Weights of a small transformer language model: capped logits.
MLP neurons of a small language model. Each row is named by its layer, matrix (gate and up: input weights) and neuron, and shows model dimensions 256-351. Each number is 50 + 15 x the weight over its row's rms, rounded and kept within 0 to 99. A neuron's up and down rows have the sign that makes its largest values positive.
After each neuron's rows, "fires in" lists the words (lower case) most often at its 100 highest values on Wikipedia text that the model never trained on.

L5.gate1119:38 47 39 58 76 36 40 38 10 38 56 58 61 46 45 33 47 44 58 41 71 60 26 32 44 35 59 32 58 49 45 10 47 55 24 40 58 54 30 71 51 32 57 64 40 73 36 42 53 51 73 36 38 41 40 41 46 33 55 39 56 40 41 56 61 44 48 31 53 69 44 32 67 81 29 50 76 53 58 31 48 43 06 59 39 34 47 57 43 52 74 50 45 99 41 38
L5.up1119:59 71 36 64 50 22 52 37 71 71 41 42 27 55 45 35 50 39 53 64 85 40 51 44 65 73 82 50 71 48 58 59 62 59 50 46 50 36 44 48 70 45 14 12 53 65 44 53 39 51 50 67 66 67 66 39 45 44 22 47 65 61 81 46 47 67 21 27 58 08 55 33 51 73 46 48 44 52 47 56 67 56 28 44 69 73 38 54 40 82 68 41 39 15 74 48
fires in: "who", "which", "court", "government"

L5.gate1065:45 41 37 51 39 20 99 77 18 77 62 53 41 25 73 54 62 40 49 52 58 55 48 74 40 44 83 09 44 47 46 74 62 42 37 62 20 43 24 74 38 53 23 37 36 52 35 51 85 38 62 41 44 45 46 31 62 39 76 48 59 53 66 72 34 32 52 42 50 55 27 15 63 55 75 37 58 43 75 42 31 57 41 44 70 42 48 58 67 17 69 69 36 50 54 71
L5.up1065:17 47 57 39 60 59 47 51 45 65 46 45 64 29 58 38 74 67 63 48 27 58 37 73 69 35 60 73 50 26 54 48 49 35 67 39 33 58 38 50 35 65 51 56 48 57 70 55 71 35 27 64 65 30 30 41 54 49 32 87 49 45 60 52 60 63 52 62 52 75 58 71 16 63 44 43 41 42 33 57 40 62 81 46 48 65 58 45 64 27 56 57 55 67 48 40
fires in: "as", "until", "since", "before", "to", "from"

L3.gate1230:53 71 39 51 65 63 53 53 64 92 51 37 42 93 49 76 70 50 43 52 60 19 62 64 47 45 39 30 65 71 49 61 84 44 45 58 56 50 52 72 36 39 68 50 62 34 53 53 51 69 56 57 55 34 59 68 45 33 71 66 39 48 21 53 31 49 37 38 66 41 49 36 35 70 29 60 25 82 55 22 42 77 45 54 51 62 40 44 43 57 47 48 34 49 30 61
L3.up1230:59 30 54 50 47 58 40 54 38 73 42 33 33 58 33 37 50 64 71 86 48 59 50 63 43 74 78 59 54 53 58 39 59 45 38 59 38 62 40 62 53 91 22 63 61 43 55 88 68 44 53 44 58 41 54 46 55 57 47 80 75 67 44 44 60 58 25 61 46 35 16 50 57 33 58 62 67 31 46 74 41 51 55 42 52 42 59 46 72 20 37 64 09 44 40 28
fires in: "that", "when", "who", "which"

L5.gate1038:42 19 12 46 53 73 34 35 82 55 46 38 42 41 47 47 26 39 53 68 62 38 27 78 37 76 59 83 56 30 34 43 71 66 46 50 76 51 80 18 50 79 77 35 48 23 05 47 44 27 61 44 65 71 59 42 45 54 50 54 53 66 62 42 34 65 58 66 60 25 41 68 43 36 57 69 46 68 32 61 61 63 64 42 71 22 43 47 41 55 61 41 92 37 36 56
L5.up1038:51 41 27 56 40 89 40 39 43 44 39 43 31 56 18 32 23 32 40 77 61 37 41 27 23 61 35 38 62 49 87 30 42 57 50 44 77 46 60 33 32 52 46 35 64 52 22 38 64 60 59 55 54 50 40 49 50 53 48 49 76 44 70 17 38 35 55 40 91 51 11 45 60 52 95 43 63 41 48 30 63 69 43 38 83 37 71 51 58 59 50 46 53 59 52 64
fires in: "of"

L7.gate1342:65 73 42 40 52 59 72 73 38 65 36 53 52 48 68 72 43 51 41 41 34 77 53 36 50 57 58 59 59 33 24 68 25 75 55 54 51 63 56 74 51 31 44 78 48 21 65 65 64 88 85 68 31 56 46 59 53 57 68 66 34 52 46 53 52 48 46 49 34 43 46 63 34 24 61 56 47 52 86 69 61 84 60 50 57 24 38 50 56 71 35 58 43 73 43 54
L7.up1342:44 42 30 58 65 60 38 50 68 69 35 52 83 32 34 73 65 60 70 54 60 57 56 49 58 55 68 20 39 48 58 54 62 20 58 18 41 45 59 57 55 41 62 40 37 35 59 66 45 37 43 53 45 60 50 27 32 42 34 49 32 32 46 47 36 65 38 65 53 60 30 59 42 66 39 44 52 54 46 69 26 58 72 45 38 68 30 47 28 42 80 41 45 03 67 38
fires in: "in", "to", "from", "for", "between", "within"

L3.gate949:50 52 31 54 29 54 45 37 28 64 50 59 42 42 65 59 35 65 59 52 47 61 34 71 60 31 61 38 52 51 51 50 58 74 73 33 36 61 63 80 76 56 54 45 51 40 50 59 20 52 48 68 67 55 94 46 42 73 54 54 48 70 43 51 40 71 57 61 73 60 34 31 58 50 51 49 43 62 66 46 29 77 40 58 72 43 33 36 30 45 49 52 37 39 17 58
L3.up949:72 32 37 39 48 45 61 46 62 80 49 58 41 57 58 44 44 68 69 42 38 59 53 43 32 42 32 48 53 43 45 51 58 48 43 51 48 47 40 52 46 53 66 33 24 50 52 59 43 51 61 33 40 80 45 62 37 40 49 40 55 59 72 51 40 45 30 66 31 53 42 57 24 52 76 41 66 29 32 62 17 29 58 38 47 62 32 46 54 53 55 83 51 35 46 31
fires in: "as"

L3.gate622:77 60 48 37 70 56 76 73 94 23 48 41 55 57 60 60 66 20 42 62 37 75 68 46 76 50 71 47 34 33 45 64 46 68 28 66 52 28 60 52 61 36 48 44 50 53 56 59 53 46 53 59 46 48 56 72 61 72 53 40 45 50 60 35 67 66 39 35 28 54 33 33 61 57 22 87 58 39 47 54 57 53 43 26 66 51 55 44 55 32 45 48 64 63 44 75
L3.up622:43 54 64 80 71 45 35 53 66 74 59 51 44 36 36 51 53 59 54 48 64 50 48 29 24 69 47 62 26 35 50 67 80 41 52 36 54 65 52 53 32 58 27 60 84 53 70 58 71 33 61 42 66 61 40 67 41 33 66 60 52 49 30 38 46 52 33 44 27 45 42 71 27 41 56 64 35 46 64 72 22 45 72 46 64 70 23 52 38 57 34 24 38 55 41 50
fires in: "for", "to", "of", "hold", "in"

L5.gate831:86 54 33 53 48 54 46 50 38 52 49 53 59 37 42 57 63 60 56 34 52 45 84 72 52 17 65 67 68 47 23 38 67 59 18 54 61 44 47 32 40 59 74 35 63 33 45 45 59 95 63 74 53 64 38 44 72 50 54 35 56 36 48 71 68 28 43 69 42 48 59 47 61 52 82 49 79 59 60 45 59 59 51 50 65 64 43 31 69 53 50 32 19 50 43 57
L5.up831:34 44 30 35 35 54 38 44 65 49 66 22 70 58 23 54 44 59 82 26 65 70 36 74 55 24 65 62 56 53 57 43 66 65 30 75 61 49 56 53 31 48 52 34 59 39 66 45 77 40 44 71 64 68 67 36 68 80 54 63 51 52 30 55 49 41 51 21 13 57 50 31 57 56 72 29 55 60 54 53 55 69 55 70 45 37 24 56 49 20 41 23 26 53 57 55
fires in: "a", "war"

L3.gate937:27 56 31 71 53 37 52 44 66 80 46 22 55 61 46 69 56 67 52 33 39 16 67 49 46 64 45 45 50 44 46 42 50 68 44 74 28 65 71 59 29 73 33 41 35 50 34 52 52 54 43 42 47 64 34 51 58 56 58 44 84 48 73 44 50 63 36 32 34 43 50 45 58 29 64 60 76 40 67 66 77 42 47 56 59 54 39 59 43 37 50 55 54 66 38 48
L3.up937:51 52 29 36 33 51 07 70 55 62 53 40 41 57 52 44 50 47 54 69 52 59 87 39 58 51 38 42 41 78 44 52 54 27 34 71 50 41 33 62 48 61 45 82 57 80 37 64 46 62 71 25 47 54 36 44 60 70 44 57 53 51 49 35 57 56 42 66 57 43 68 42 66 24 73 72 61 48 57 55 28 60 54 62 35 57 52 63 39 53 40 17 60 43 32 38
fires in: "of", "there", "that", "for", "up"

L3.gate1158:47 45 31 53 36 88 31 59 51 79 46 50 53 49 28 59 77 66 54 26 44 57 32 43 70 53 57 58 50 59 48 53 60 66 56 37 59 51 61 66 36 59 39 69 51 55 51 45 30 26 60 57 57 26 39 63 59 53 56 53 71 73 63 65 77 62 64 50 82 49 62 47 23 21 30 29 56 71 61 47 40 52 36 18 53 46 60 27 38 62 57 36 48 74 34 45
L3.up1158:40 52 49 56 71 46 53 39 68 53 53 64 62 38 65 60 50 22 76 31 44 48 26 55 51 45 56 61 48 75 54 54 58 95 61 52 73 51 60 44 55 67 64 13 54 60 20 47 66 23 58 63 47 57 20 33 36 61 51 29 42 23 47 52 47 53 61 55 84 23 42 53 42 67 41 38 58 78 48 31 21 56 42 46 41 52 51 41 42 42 48 40 41 70 30 59
fires in: "until", "of", "before", "since"

L5.gate1046:63 52 63 34 36 27 67 32 44 54 53 47 59 48 29 45 69 76 62 34 56 69 31 77 64 44 64 54 60 37 62 24 55 31 18 52 39 50 29 91 47 54 37 40 59 57 47 75 51 52 31 65 32 45 93 52 57 58 49 35 55 94 54 59 31 78 67 43 60 70 30 35 48 50 57 56 56 80 65 36 63 57 61 54 67 50 46 50 67 58 44 58 39 49 44 55
L5.up1046:42 53 61 45 43 58 54 44 43 75 55 62 34 49 45 51 55 82 63 39 61 59 48 36 49 32 86 61 34 34 55 67 51 60 25 43 73 46 49 61 54 55 35 62 00 77 46 55 50 68 55 55 66 46 68 46 47 44 47 25 29 49 44 33 39 51 63 61 69 60 54 59 22 41 72 30 39 55 34 26 39 39 47 31 73 63 66 41 35 25 63 71 61 57 28 52
fires in: "as"

L7.gate1281:53 70 37 42 62 30 34 32 57 56 38 64 46 58 57 51 49 44 64 68 18 50 79 51 51 54 43 47 51 90 64 57 31 53 53 27 56 57 26 45 68 39 72 56 54 40 01 58 54 75 77 48 55 41 54 47 54 51 66 77 16 58 58 92 82 93 40 58 50 46 52 44 65 45 74 39 41 77 54 48 59 26 46 47 54 57 50 48 55 49 60 58 58 73 62 39
L7.up1281:28 39 53 52 56 23 60 46 66 65 48 66 59 35 54 32 51 38 65 43 55 56 60 56 64 65 34 17 78 67 53 65 32 43 25 45 48 41 61 28 46 58 37 59 62 43 25 37 66 55 40 30 65 34 44 43 39 45 58 50 48 50 40 69 38 25 27 64 43 47 50 22 38 28 68 43 50 64 47 48 63 52 42 53 38 70 33 63 30 58 39 79 34 49 34 36
fires in: "the", "no", "a", "this"

L3.gate1101:59 64 65 49 63 37 16 44 48 45 74 57 67 31 39 54 60 45 65 29 52 30 47 59 44 37 45 83 73 54 38 33 56 75 55 41 57 74 50 54 18 66 44 26 28 51 40 57 32 20 44 67 49 65 59 43 67 50 40 30 77 68 24 60 50 70 52 41 48 31 37 31 30 36 62 29 58 59 42 33 40 43 25 43 42 38 39 38 18 40 44 59 45 50 43 54
L3.up1101:47 54 39 41 46 81 69 48 49 45 42 91 50 54 35 16 50 54 60 89 46 42 58 53 81 43 39 78 50 63 54 49 38 64 48 47 43 52 63 32 57 71 60 58 42 65 35 51 40 51 65 61 38 55 71 24 67 23 48 56 51 57 18 68 61 52 47 70 66 37 63 34 32 58 37 18 48 63 68 78 60 44 77 53 47 44 50 48 27 65 44 37 15 49 64 45
fires in: "red", "new", "blue", "white", "factions", "gleby"

L7.gate1063:59 25 42 65 42 42 50 57 41 38 62 52 60 28 39 39 38 56 27 79 58 64 64 88 35 38 60 44 58 49 48 41 43 45 55 49 42 50 48 33 63 34 72 41 19 34 49 42 30 43 68 42 51 91 43 48 80 58 76 36 68 43 32 64 47 57 63 61 72 27 42 42 95 52 67 52 61 37 25 48 40 53 46 63 57 31 46 47 64 72 73 49 48 40 29 39
L7.up1063:44 55 42 71 57 44 56 20 58 67 45 47 49 25 66 33 78 80 43 45 27 58 45 61 41 34 72 35 67 39 78 39 25 58 23 62 64 40 67 72 63 60 38 63 71 30 37 82 45 64 46 61 16 45 73 50 80 70 68 69 44 56 46 64 52 28 39 51 58 31 30 69 77 59 64 70 36 56 46 42 83 50 40 29 45 58 71 55 43 59 52 25 51 52 53 65
fires in: "he", "they", "she", "who", "had"

L5.gate377:11 61 45 52 37 53 65 54 41 85 56 64 49 46 40 79 51 39 63 38 42 23 44 32 63 50 61 78 27 41 36 72 39 34 53 32 40 58 67 68 30 30 61 58 53 48 24 64 36 75 80 53 63 52 54 54 48 64 53 62 22 70 17 60 47 45 38 41 48 48 41 31 06 46 48 57 41 81 59 57 49 18 60 11 65 49 32 60 58 28 51 53 70 64 73 26
L5.up377:36 43 58 65 52 49 75 42 84 57 39 58 50 15 51 59 33 32 51 50 32 33 72 55 50 32 35 62 47 39 66 36 46 58 41 62 44 77 55 44 53 54 52 18 57 33 49 10 46 36 48 86 58 54 61 51 41 54 34 50 37 57 48 67 44 42 65 46 22 40 46 47 56 54 40 69 32 77 51 52 30 42 55 60 49 44 30 89 60 52 68 42 36 65 74 63
fires in: "to", "a", "this", "following"

L3.gate1324:43 50 65 50 64 70 47 42 67 58 44 43 43 48 57 45 29 56 57 40 85 51 23 69 44 67 39 26 41 47 44 41 72 56 42 59 56 51 27 46 59 71 34 25 67 27 43 61 48 49 77 68 44 30 49 51 66 43 38 39 52 81 47 35 63 48 56 59 81 43 47 59 32 20 22 37 63 61 62 69 56 59 32 46 42 43 44 48 46 53 49 63 76 41 39 44
L3.up1324:51 51 52 30 51 46 71 37 77 24 63 72 45 45 44 43 40 58 51 58 46 34 59 52 61 63 37 42 50 47 54 44 42 67 55 43 41 64 63 60 46 65 44 36 54 24 41 91 35 45 51 52 44 53 41 48 46 65 68 69 64 27 70 44 53 33 55 43 24 43 36 41 18 40 64 23 24 41 68 36 30 52 36 42 41 41 26 52 61 46 58 86 46 45 64 59
fires in: "before", "until", "school", "college", "university"

L5.gate452:56 20 39 44 45 53 42 32 59 69 58 66 59 38 68 38 52 54 52 44 66 62 37 75 71 61 65 63 44 26 53 32 50 45 47 51 44 48 41 60 51 53 47 57 46 57 43 77 75 75 55 46 31 50 52 45 51 57 40 31 54 67 80 75 54 64 18 62 57 54 47 54 60 33 35 47 40 53 36 64 51 71 27 61 77 50 45 55 62 40 77 77 26 31 33 67
L5.up452:41 49 50 33 21 62 47 64 32 44 53 27 10 69 26 55 47 60 53 66 53 48 52 53 50 49 51 51 26 55 76 41 54 46 63 50 59 41 59 73 65 25 57 18 43 48 41 74 56 69 60 34 44 49 63 55 31 72 40 31 49 67 56 34 47 43 60 74 57 55 81 55 82 71 48 69 43 82 69 56 30 38 57 15 70 48 45 49 22 45 60 79 52 29 04 77
fires in: "as"

L7.gate800:41 48 32 66 11 46 40 34 36 31 49 99 34 60 57 40 77 63 55 67 49 24 49 69 59 41 36 41 56 50 41 67 35 60 53 44 57 57 32 43 43 56 62 44 61 33 43 61 46 53 46 32 71 51 43 50 71 44 60 32 58 41 25 56 53 49 42 59 67 40 57 43 64 51 52 62 58 60 55 57 40 57 52 66 64 51 40 21 61 58 55 45 63 29 62 66
L7.up800:45 41 62 53 61 50 45 62 57 55 61 65 66 53 66 30 56 61 36 60 59 25 47 50 79 44 74 36 41 20 69 93 61 43 48 48 40 74 56 48 53 64 53 83 56 57 44 39 32 79 54 41 50 38 60 40 44 80 41 43 76 52 34 26 39 52 32 52 59 22 58 33 70 30 62 81 46 68 44 64 75 64 50 67 39 47 50 43 32 70 47 44 15 61 37 55
fires in: "which", "that", "it"

L5.gate378:63 44 53 51 40 54 52 37 37 44 38 69 46 53 63 86 49 13 53 61 53 80 57 57 66 70 51 86 41 39 49 72 50 65 69 54 52 28 56 51 49 47 71 48 66 64 64 49 60 42 36 56 60 25 42 63 63 81 46 57 39 72 43 59 75 56 39 59 60 51 52 31 40 46 47 79 60 63 40 49 41 59 59 61 66 46 28 66 61 41 68 48 61 44 43 34
L5.up378:49 36 58 62 35 53 63 27 49 29 57 27 13 51 39 63 41 54 49 47 30 53 49 28 49 67 53 55 49 64 31 63 91 19 77 61 35 62 64 37 41 71 54 70 41 73 61 58 37 39 43 28 49 33 46 45 42 48 61 50 42 51 43 47 47 66 52 24 48 32 29 27 45 56 61 48 45 46 52 68 79 66 79 27 31 61 37 71 30 63 49 45 42 49 40 35
fires in: "that", "he", "those", "they", "had"

L7.gate107:32 79 66 38 59 39 41 51 41 70 55 40 45 29 53 46 37 51 57 47 55 71 44 36 50 37 54 45 50 43 61 62 56 28 42 36 53 99 61 56 62 38 60 46 44 47 62 45 33 40 60 80 37 26 63 23 60 21 46 58 51 44 27 72 63 69 55 75 52 72 32 67 34 44 58 39 57 59 84 25 44 66 69 55 29 37 25 47 34 77 85 52 48 46 21 58
L7.up107:43 53 29 35 45 59 36 48 60 49 49 25 78 60 51 27 42 54 43 26 53 59 54 40 74 50 84 62 64 53 28 50 51 65 31 58 59 79 33 39 76 55 32 44 47 45 49 32 85 32 70 49 42 40 57 23 34 53 35 42 64 37 38 41 40 70 50 58 80 29 25 66 58 40 41 53 37 77 55 42 38 50 42 34 48 41 61 37 19 43 50 34 58 52 58 50
fires in: "has", "is", "to"

L5.gate969:58 34 36 56 36 49 55 48 61 78 60 40 53 37 37 16 51 63 55 53 53 50 74 31 35 50 19 58 60 70 62 35 64 45 48 50 61 41 59 29 65 43 51 20 55 57 33 53 78 48 56 61 34 57 65 48 26 33 33 50 62 60 38 48 40 53 45 33 57 43 29 36 40 58 87 64 53 23 73 68 66 58 62 72 49 19 60 11 59 51 61 63 82 29 72 79
L5.up969:30 78 48 55 19 64 16 68 54 56 52 27 43 50 28 49 40 59 37 73 53 54 28 39 67 40 66 42 76 40 49 60 72 86 76 58 38 43 64 28 65 28 60 38 74 32 14 39 70 52 42 51 32 56 32 46 46 50 25 71 34 65 73 53 55 28 34 20 37 62 47 40 37 58 56 34 50 53 51 66 40 48 54 67 44 57 46 61 69 46 32 21 48 57 45 56
fires in: "of", "in", "a", "led", "with", "from"

L3.gate817:75 57 30 34 64 49 29 49 61 50 62 79 32 17 36 78 38 29 57 38 63 72 47 41 28 71 61 38 35 55 47 39 90 38 62 50 64 29 57 58 43 54 40 35 43 51 19 50 42 46 76 46 66 77 51 46 21 70 79 32 50 21 36 42 52 43 46 52 47 59 59 32 48 38 75 47 56 76 48 57 39 31 51 22 56 41 37 40 72 68 59 76 37 39 66 51
L3.up817:83 53 37 65 52 65 50 35 57 39 41 28 48 36 45 48 56 17 41 17 70 49 66 61 33 88 58 80 64 43 55 30 48 55 37 51 41 57 62 51 44 27 51 23 50 35 29 39 70 38 47 59 42 31 43 32 59 35 44 50 57 67 31 29 70 65 51 30 43 68 59 42 70 67 74 48 54 63 32 32 72 55 46 44 36 61 73 43 70 67 35 54 60 64 36 46
fires in: "of", "de"

L5.gate1110:59 71 47 40 71 72 40 56 54 69 59 46 68 71 64 85 57 45 48 58 48 34 37 60 61 70 66 39 51 43 46 43 58 59 42 59 66 37 39 44 49 54 43 60 51 31 45 65 58 57 45 55 59 69 62 45 68 69 38 32 50 62 43 29 11 52 53 74 62 64 56 63 39 58 57 64 53 40 70 25 59 67 48 57 56 42 40 35 63 52 65 55 71 72 50 28
L5.up1110:45 79 36 41 07 64 65 59 59 68 58 64 62 53 51 47 46 56 50 57 60 47 56 30 27 49 60 77 49 67 62 64 48 59 24 80 66 47 53 39 72 69 34 47 48 47 49 41 56 59 76 53 32 45 35 23 14 59 40 58 64 29 49 36 45 47 53 59 57 66 56 25 67 61 62 73 33 38 68 20 88 61 41 54 80 50 53 49 41 55 59 39 68 52 40 87
fires in: "played", "in", "to", "of", "studied", "playing"

L5.gate261:61 73 44 58 45 23 32 41 39 51 84 24 59 49 62 39 48 56 48 52 53 92 45 66 83 67 57 30 47 60 58 65 54 83 47 60 49 43 21 67 29 49 57 42 51 48 42 46 52 54 56 48 53 46 37 35 72 38 68 44 48 52 30 60 83 40 42 57 70 95 41 30 56 62 51 76 48 72 45 67 33 56 48 68 64 45 61 49 50 63 60 70 44 62 32 36
L5.up261:33 59 47 64 49 53 39 22 37 57 53 52 71 34 50 46 68 21 49 42 46 60 66 47 61 27 66 27 63 27 56 45 68 31 66 39 32 67 45 63 57 56 25 73 75 45 47 49 55 34 30 40 38 97 52 53 40 23 28 33 80 39 64 34 55 63 40 49 63 49 39 37 59 47 43 50 48 63 21 29 68 80 66 51 54 46 43 71 11 31 43 42 51 85 14 69
fires in: "was", "not", "who", "that", "he", "which"

L7.gate1248:45 50 59 41 53 69 17 49 65 61 51 39 60 43 59 56 50 71 37 33 44 31 39 56 55 41 23 65 56 48 73 39 36 42 29 43 54 24 29 55 50 82 55 78 53 41 40 42 74 55 37 32 55 59 55 40 52 68 61 63 59 42 51 41 57 51 80 44 61 44 69 57 54 36 34 46 33 70 64 33 48 50 34 55 43 10 38 67 47 68 25 48 36 69 33 50
L7.up1248:58 24 62 42 39 35 48 79 50 36 09 55 29 35 21 42 46 24 49 75 35 59 49 59 71 37 59 40 61 33 61 47 50 49 41 68 20 57 33 68 64 52 38 56 70 50 43 57 32 61 73 53 59 41 36 61 36 64 64 61 35 43 37 47 54 53 47 80 96 37 47 34 47 47 47 37 52 51 58 66 41 57 66 54 76 44 35 67 41 53 80 75 42 51 45 78
fires in: "which", "that", "who"

L3.gate667:61 58 39 81 52 47 67 37 43 31 65 45 43 42 52 50 54 60 41 47 33 50 52 46 30 56 46 94 63 40 74 34 64 43 51 55 35 71 55 30 46 64 51 51 54 43 31 44 46 40 71 65 37 38 17 59 59 77 70 68 30 39 55 55 44 42 72 42 51 34 70 44 47 69 49 63 05 42 72 46 55 55 47 91 48 59 56 60 38 32 48 68 60 64 48 84
L3.up667:51 42 56 56 31 43 79 40 46 46 45 44 48 80 38 59 49 35 38 60 56 69 42 55 61 65 50 48 35 64 77 44 75 38 15 54 49 40 47 29 56 35 53 56 79 65 47 36 40 08 38 62 34 35 60 35 46 36 54 48 37 38 65 69 61 76 53 56 61 33 68 33 32 65 42 42 51 52 67 49 12 49 51 80 56 59 49 59 60 48 64 56 70 63 48 31
fires in: "working", "based", "living", "running", "standing", "sitting"

L7.gate505:52 36 38 56 54 39 26 41 54 74 49 75 85 49 51 26 63 45 56 66 62 52 62 06 46 49 47 40 86 60 63 69 65 59 62 76 61 65 59 71 47 54 50 61 64 38 44 43 64 53 81 62 34 52 39 46 63 66 52 59 60 66 64 41 78 44 06 34 75 68 68 29 76 32 35 64 31 73 28 56 24 74 28 43 40 49 30 56 61 80 61 49 28 80 41 54
L7.up505:72 30 48 63 44 43 35 46 60 64 59 64 74 62 40 38 58 25 46 66 68 47 74 35 50 70 48 32 65 89 76 64 49 47 71 48 51 60 44 70 64 43 54 43 65 53 33 46 71 60 75 51 18 65 26 50 49 60 51 51 52 65 86 39 55 59 40 44 51 57 52 10 67 52 39 77 22 56 30 68 38 67 25 41 32 58 38 42 52 62 64 77 34 72 29 67
fires in: "and", "he", "who", "it", "that", "also"

L3.gate242:57 19 44 36 52 16 55 09 54 55 51 47 40 56 61 51 69 54 60 38 31 64 29 60 52 40 34 43 33 33 59 56 56 77 29 51 66 42 14 76 38 64 60 99 50 40 64 62 49 59 61 55 44 42 61 67 50 53 66 30 37 43 37 77 49 33 10 54 41 50 47 47 46 37 60 56 58 39 43 70 71 84 47 54 51 43 59 36 32 28 37 50 38 47 26 45
L3.up242:50 43 41 48 32 49 53 27 73 61 52 59 50 57 46 69 69 41 45 50 41 66 46 69 52 47 70 62 36 14 58 76 20 52 55 61 62 39 35 71 31 62 83 35 63 38 65 51 56 69 59 50 51 36 69 73 52 49 57 44 56 64 29 63 71 55 53 78 29 68 39 75 07 34 35 24 76 53 46 66 82 41 70 46 51 52 70 62 49 44 19 37 28 16 36 62
fires in: "in", "to", "made"

L7.gate347:44 54 60 46 53 59 15 74 78 47 33 55 33 48 60 44 68 50 29 18 23 49 65 25 52 35 73 45 70 59 39 49 57 53 53 53 59 70 63 26 74 55 51 33 40 40 39 54 28 68 22 67 29 39 11 51 50 54 47 45 41 51 46 51 46 50 16 66 65 56 68 40 45 45 44 55 55 53 82 36 65 50 43 50 60 47 70 36 63 66 63 57 42 36 58 75
L7.up347:40 58 86 42 47 49 49 59 40 62 37 53 57 51 55 00 47 36 32 32 31 54 59 28 32 58 58 54 53 47 47 34 56 42 63 32 41 69 26 42 73 54 32 39 40 48 59 29 56 46 30 69 27 40 18 68 69 47 44 66 43 40 46 46 24 48 46 61 73 82 41 34 35 46 58 45 40 68 59 21 53 54 52 73 54 68 59 29 40 87 64 23 38 46 51 60
fires in: "in", "of", "through", "from", "on", "to"

L3.gate601:56 23 36 72 74 43 50 36 57 42 53 30 31 53 46 53 85 43 41 34 33 31 45 75 55 65 63 57 55 65 51 32 63 64 51 51 57 15 46 35 61 46 42 43 62 33 33 68 31 37 58 63 42 41 74 43 70 45 57 54 54 38 80 62 63 43 49 63 40 44 00 61 76 57 73 46 60 39 38 65 44 59 54 65 50 69 43 46 42 44 23 71 55 35 47 56
L3.up601:47 55 56 82 45 45 36 57 28 38 45 13 55 29 57 67 72 39 51 56 60 49 47 57 54 32 25 65 35 56 70 37 51 29 47 53 67 23 41 59 65 35 67 41 55 41 79 52 38 14 37 63 32 52 76 55 62 39 55 59 89 48 42 58 49 71 57 78 68 52 38 34 62 66 55 19 36 36 47 38 74 61 42 24 54 64 47 50 51 50 37 41 58 41 68 83
fires in: "he", "she", "to", "who", "of", "with"

L5.gate43:43 58 53 33 53 33 49 37 64 46 40 54 31 38 51 56 36 44 70 50 36 50 53 37 60 46 10 77 61 72 64 56 59 64 29 68 48 72 48 50 87 35 75 83 43 46 67 54 56 29 67 55 53 34 54 28 63 67 59 69 59 39 40 63 51 45 40 58 50 36 53 45 21 38 74 42 41 50 65 56 67 32 35 43 55 40 59 74 50 32 75 54 37 44 60 62
L5.up43:76 38 62 43 09 47 50 51 74 51 63 35 49 64 41 53 82 58 72 42 36 83 26 76 45 37 43 59 43 68 40 39 57 86 49 66 75 55 35 69 64 39 70 44 62 64 57 51 43 46 63 49 46 69 23 41 50 74 63 25 40 38 40 38 63 65 67 54 60 54 53 34 84 50 54 43 55 75 31 63 26 59 67 33 46 54 36 39 49 51 67 33 54 86 57 62
fires in: "for", "name", "is", "title", "a", "based"

L3.gate933:68 52 59 68 55 48 60 40 56 56 51 51 30 46 83 61 48 38 40 38 55 27 49 61 52 31 57 35 68 56 79 51 55 65 57 56 71 48 60 43 32 71 37 50 59 57 22 49 46 49 54 66 28 65 38 42 74 57 72 62 54 51 42 53 51 61 49 51 50 64 28 30 49 59 45 56 45 43 47 41 51 67 44 62 50 48 52 52 45 46 30 46 63 57 39 68
L3.up933:51 43 29 72 26 61 41 52 61 34 63 40 53 36 66 31 50 71 56 62 53 44 53 58 40 48 82 47 62 39 35 59 64 41 70 99 53 67 32 69 64 48 27 50 85 42 32 43 55 50 39 45 59 55 50 62 69 35 57 52 37 77 16 48 56 57 43 52 74 38 47 41 22 50 37 65 36 45 44 28 45 38 54 58 61 43 55 46 81 25 22 27 43 76 29 55
fires in: "in", "of", "on", "for", "to", "directed"